Weights of a small transformer language model.
Size: 8 layers, width 512, MLP 2048 ReLU, vocabulary 8192.
Training: a variant of Muon for these matrices, 8640 steps.
MLP neurons of a small language model. Each row is named by its layer, matrix (up: input weights) and neuron, and shows model dimensions 170-297. Each number is 128 + 24 x the weight over its row's rms, rounded and kept within 0 to 255. Numbers have three digits each.
A block is one neuron, or neurons of one layer that tend to fire together. After each block is what it responds to, as a language model described it from the Wikipedia text at the highest values.

L3.up82:140159105134114146098110104116089122146104128138120151145073095167121099094139155113150142133112123086117117125115133180127138147123135096127107106103097136098120159143109093129139133145110143152126163116132129159131141127105105140159124106147107135131156127145141110100114134087125116133123137125123140118098121141096114106112085165175141128123139150151134140139105135155145107147110
L3.up876:126120107146155119138140141134103141149106115136132111106176144133121114124144153126133157112118139136106131120126129120153093113109122101096146111123120137115124108129108147159143136172164127127122166208132138169112133143103131159156130108147159182133102085169141123116098133145079140139104126139093122123153176127114111152110127165136118129151076186126156143169117128115155109110132
L3.up1276:138153149166160131075130107120130080119172128136133108116144103123142134071121140138154116142110138153097140113124149125122141150138074106144168108151187122142108154147124088155128122098129147078112087088086154141135130143155109107152080122107139165088137155151138117106127132089164116148092089113104130106163145115118103143126133142096098170112100116106124156150114155136155146158126
L3.up1411:086145081141131138106096114126083132125122088154138114108127099154160137120170138118128150158108148147114112152156116116137115135130166102098160136139138157133116138149103087105119101143134127150116108160117162142125138112091142134159100119130101100097110102095158134120149186116090089088126118135101164164112110071141137112120102160135134094089135146115134141094118124128138117113079
Commas or dashes ending a complete main clause, before an add-on such as but, while, with, specifically, or an appositive.

L4.up254:105117109100112152123075118120114126106142125135120113120145108105125117119106142133136173142147108156116132125145181126104167085126107097128106145124124144141083137093137054118109128082154141179081109150179103106154117107130149136146114094097120171131145116129159141077115110137130086144132130137154121112108105093134128120149124100168125176107192138129139169149113109140129086139111
L4.up281:111119124089103100121108055121121153149122149108123151101120119095132113111135130118163138128145076162086159123124127090114118146140124114124135098105124121124111108132147099140117150134090062151117137104132148156129121133125130141175103123131139124123122126134132116129151155125125090105115110160119115123113147124134081147144176097159090118134111155171058139132162131163125172117115
L4.up582:123098173113124135113134109152092094110154137153099108138145076100105137139143134115098167078117053152134088107115196138144130130129148157163113133149108156079110137132159186153160089106111113157128142108172138143112150138144140178111176126122140147109105129129155094089142088117129110141112108135141167124119174135095126151160137120134160144110125123150102108112098161184123140108137
L4.up605:036087111154106146114138128128124130144133130167124146147134161109138153140146126150165131097152149090175182124159106104123138102143150133125145122117140092114136095130137145110125090150126137091105096126131120193134152129160141090133098184109157171109100125128150119103086141141142110160171127120148126130130127109073126153129097139155092109067140143140100124108097140074143095111165
L4.up692:077105097115160162131127134124098138136124165105146132153105127140126125127120079117147137115104140137101148097114147105087132100100128121134075129135107137077090136114143166102130136136107150127068110172108174200124129104120126136095149163109160133154110145149154124117120106112125149109143139144123162173166135106101164134131124119129143126101120147112153140135130121174112162111138
L4.up923:172146100118151086147075152124125170158108135158122144161124143141147113151137140121213140117130123134138144142122129093164129133127101121182147130146118143130141144181133132148132175118116125138098188113107135114132146099138115102120157131121129079141157143100151109141150119121153129113139116166121062123101115142143142114126170108105132121141141116099106093133095154089143122133122
L4.up1162:088137174131109102098106113183127147127130128156106108136144116150180119114073104116105123141167078085148093112110135133103123135140149094151092118090121135055121157135153138134131124132157112118113127136101143092108130128120100085185133119114153148110109107102145080112152092162116130126177134096151139135120112150116090120082113116109141114096127126123121147114102129132130110078097
L4.up1256:089136114119112121097089136141136114106081135133146141113127138127131185128142144131143156171149139080091124128093177123142156116132147131107157096165139134096159166116107100119118135134072106133127124147132182117167129106113141135131122126130175155096134120111167088058077139130185112104148116118133106199136092131120133099130156166117104142138156195126094125148142085143153141117152
L4.up1278:070118132070072126131121111147127161125115146141113118119107141109126148132118125133093130116152097092112161130116167112137084125090124130127112155115101119110173135181151113156136109139157091119156072087157153116098131134138116162129068120130145186141137128107169081131114122171126077135164133117102149156090170139087117116121125150160141128135143152139084138104135128150137122044122
L4.up1401:117082105102105111186091161141105124080083086111151126148109086121138131114139084085125145126133136167126152147099139134114136141138086124132097157148161141085126122114118118085126150119118109130109162140080094134112171104158116125141146110147131130142161161128145131125080143158145137141162176139135126107133141093091133128110131126122121162110141107115123112149122110111133120135134
L4.up1486:127106145135135114149073147137140114093105097100145141135110089074099123099119154087160133134112139135093166111123113095130176091196106117127151134128170145079108136156183110116117114130121113110094093125152151151119155150152100132149152157139152098099121091157208139146127160126130146116189135144105157126116121125082163109147133140116077146123085146166119131141106144109084100104183
L4.up1492:106100114177106107094105129105150159112124118130119113104161140141115141093136087163130136129112134160136135096131118141163146129117139062113127141166112137068158122143143163124180130139137117220095193119137169149129119143134135137131120126131131135119115143152142131173135150150124107129104084141124143158106100135085103141099150118095121129111160168177141126111147139090147128116102
L4.up1639:147099135114112133144138085110121144122123113158154114095125074111142145120152143121109116109174147140141131072126116132110110122127108066124148156146130120159120142154131128102134129122109120124178116109144114138111106129128166135151109161163142111120144152124126126145117152101102099126161112145137068134098079121141154137109159126145092149142122151119121125106116122145151162135171
L4.up1770:088109083106114151188128173171176191147118113083084141126126159103116163115104077139104151111125125135136140151121144138145126108149162105133142095116107154135140120176118160143213120117128065130118156164150119126118163119106144200106111144113156138121116123129101112094131139127102097165123099121121134129153127135147127097144156120104117159098151139165127114124111130097156102159129
L4.up1885:089145110091083137196108166151127135132119112142101092117114125167142143068144166102092151147155096149076155146113090133144123102178100151170140129128134126115105122136111118144147121111143154116124143155110111100111128141122174127125118132136149128128137127129131116121138156103087130131142177165145113164136099131081130119116120110137149127110163110111112084119136124144157084106148
L4.up1968:103103145076141101102119123111177154126137127150103119110119134103130124134125086118160140072126127102149120105124081128153135069133153158110114142120133131113140153116165117119121126140148134120123127159181133153131119152154089101122138129113157152122124100150148091174100118141112129134095163140125135156128116107099154150161129107125103139131109136175114118147149124124150096120121
Word-piece tokens in the middle of split words, mostly foreign personal names and surnames in lists or tables, such as Gonzá-le-z, Elizabe-th, Prévo-st, Rodrí-gu-ez; also ordinary words like cephalo-th-orax, alco-ho-l, E-th-nic.

L3.up193:129112105145132129138111142111134144114103137136135143095138141158157148142113079111152136090160129156082186070116094135142149091139137124070119133098144117117163116172118154140142124159097118168171193094124122077132118107085135165129091119136126086143159146131125098161113114155122113121135153124127091140117088113065098142111134135074097149150143131138123066132154106113139135124118
L3.up572:110136131150103124098085104123125124125126114121149164067137166180125146114122110157090131091139147135091131126110100092139107116141150115141108130145094100101112103151128146131141109124121115144109210141148176116121116143113130143106086131130139155125129145121147107090129114127107040104100162143150145166130153122097118102132175102118118116107141171169146079118112114127112152120114
L3.up1666:118108135179114123125097129101130171110133140137140137111132157145126121119118117163136163107134100149118142079119090124143126098138123089141138121160120084125155097136162193132115121139127110175141170125146116108132162093088148151131096130126138096114146155140157111134103142187103096124101115154140144184057107141109094145101152103080116151098155167159137129136153128078134156105111
L3.up1878:144121131188103129116118119119116167131082120116125131119165145092127177134113100176171123125100135104110099142095134143097131131120158078161129099134127091105091133107130120117167113119127141128113159151165135122132106145107138158118109108085114110126137131155122084144126121080159137183106123138160106130153135143143126110139132107131122099134168120133105159112144123117126116070108
Word-piece tokens inside Spanish, Italian, Portuguese or Romanian names and places, such as Pucc-ini, Piaz-za, Guada-la-jara, Rosa-rio.

L4.up125:139149124132110138163104134096178114165149156124107128127145173123205141123167150126184144105119109136148135157149120112122138084110147075135157140147157152107172089115122105099116109123182126134102151150166137127135108129163123151126102104100093120127074128126195104132144121117164142162151117129135113144068165100109145139125182131164118162127111121119140101114114121142123102144123
L4.up183:139131189149121108136127090119099080130144057137146139134131179142125124084157102154175124112155135123121128145118114086148144136164188140153151103111168154174120129132125126101114112125140095090123132130121134103094128142122129133156102122086128152126115152074162123124143130121135092151117137164106165173127110120143113127117130103158147134141107098084107135125106164089140124123154
L4.up335:124119128161136163144129165166125136119150100152113111123112118056150175108110135162123101104145124114122139109097103077143156165113113127135113148166176131123092134123143129087138120124146127140136184141138141144098138156106140132106134131119152145183102151103127105144117127106135099156100071115127121148149116107147137124156124089161158171094128125146112122161123138102131139117148
L4.up750:119128153135128144108134110142099143087127063103144153143126134103066162046137163111085162087112106129091082137166101097104161086129103138141111136128213139140111111111107111141100114159068149097147119132124098111133157148127104115083144123157147182157131140134112131123140167118108166109123133125127124129119133144193141144090103148131155114143125119095124128138150152135152109117112
L4.up803:086131115126120140167115189157146143144155123114138191129110146125096160144109120117159086117115082134168158106122148140075098138137130096173132140139153090145136086153116157147154099150155170089116129163108155131114128129139154137108112091102164099100144151132124189138157102103125118109128103109146169129114137122088137126141133102123171111112124120127070115106135160097143153117110
L4.up819:126140165133148114172121152111193126113142155150151128132133107108167124125167104137148101138095099096149115123209148125114136075078095132126164104100170136135140113137172100094173126125120146154114157175182111155164111132159129107116140126168135165117136109148142133144122118145119086102120127140149084121125063102148149126132117149126150140171108124109137131130124144166148146105096
L4.up884:150130115138125127138097129103122137102105125117137121129157107116118138174151134103154156119089113139101142108239150153176136105114120108117171127119201119135139131112124124163184132097178148130139148156185129092102116128148092127122123072127161155102149152123157106139131116129117109106144104148170129145158120097132097115148100144159115155112094145159121133099117121156128106134097
L4.up1092:106147107146118097123116133116152130111163115104116145106125099124116183104106175133122139097076122121128127135176095130107126178158164098124106125128155124151099129093176119127105165114107135104107125138129112130110108136090109122149111119161155130100112080100160148106151130142112122100147121151114153109118149189112115155135130134135120094102108123135158101101125125067097157137126
L4.up1303:153147128154173111134135099118130150182141174118152131175082105131155121104137150158091111110194132172123160166142107131150143125163148139142111131073191117118095093136116125151105102118140115102142145188147125188120110182114139111143147126131129167124150133140156149130102121126138112125128102125164108137170142123102111114116163125097133134161113128159123132142133184073127157106111
L4.up1343:122148105136170126170127165139157142155146155095138164125113137123135132126117142132140156128154088135126118110166115171137098089153110130189111126142179137101105139117161124084104129109118120107111155141118127157136149123150146153220126110122132140179158095162136151116143091125090137101164097092145126069140093090098180088146109138134088124127108145137122140089111168125155127132118
L4.up1562:085138075118151134108116122146123131119093099084103126140134128131157116146127097077187159110112129174131105108150120134175100100141084113149125097112166132113112138172139107137118091141150124148103130114125184161111131146088117096085142103142107116155128112141159077102168131159090124123126128117106119131148173134086123092084072215157089138149113127085102100127152133107160157131104
L4.up1574:102139149116141137147079146055124096104139162137120127127115084125097119061140110108144074104104118087133138127100132132137106131101138112111101164117133165100086123101133122118087147112102082120130131125163126137150148150139141109100120105123162141084164097112126109162123117172154144102115116123117117101137068135150147117082145096125119138140119130119109086130160164127175132076103
L4.up1701:139127063134135142083144112141102104149086083131132176119132130127117128091118135118120200087113109107125079135140103161116107105104136118117091097141202153159110138144123101107124112138107131124122132120132138174100138149135149120125156118137106117111118108132104181117164107128133126109103123151155120186125138144137143161084102146124097177100164114108137130113111140125117128133050
L4.up1707:145126121119145145170115109104113168105174131166125164105140127134087122145099139105108129057117125131074128120141155108090141135111126113132151138124137119155153154115171120156124156145095110121135131255141100127143169125114131104124123138120136152131167142106115143140097135121128064098095141094125139147131133111099146142141137132123142143146110153113122122117143108089087184119121
L4.up1731:175127081124153118113110092096130126120142126120174162130090120141097098138118133128114094154118141158146139088214162137157142146113120162140185117150144113110081152181170146137119070098132169161125124134113181118154145153113141156094154147192141130125128119094127088119114124148135142124130184154171153100113132119132116136111094164124153090113170147093140129100113118092153128135139
L4.up1867:102144087112169128101089157136122154143158141113136147152101152115152157157113120121153128101095106155149135121121148152149129118120102106173099136156101134121114108115123128107126135136106140150126159152094143137111123146127139124123132139140109145096097151120155128151156131126140111136159116125095118157102123112133183139120115126142110136150116162108109107154138179127111093096127
Commas and hyphens right after a completed noun phrase or clause that the sentence then extends, as in "albums, with selected", "singer-songwriter", "Cup-winning".

L2.up1516:067140137137125113130142076110078070175161110097122150092141108106140121146148146093130152151113110150143157098123089108161130165123061112141131142128129133139106162170158116140113097123114144130070111138115126130118151103158132140164106127151128150191148154130113095116130157113136118122109152111142106144129118097148117139143069122121135127121163108122146117107147130156144144138027
Commas in running prose, strongest after an opening or closing phrase that ends a clause (after graduating from university, as himself,), also in dates and place lists.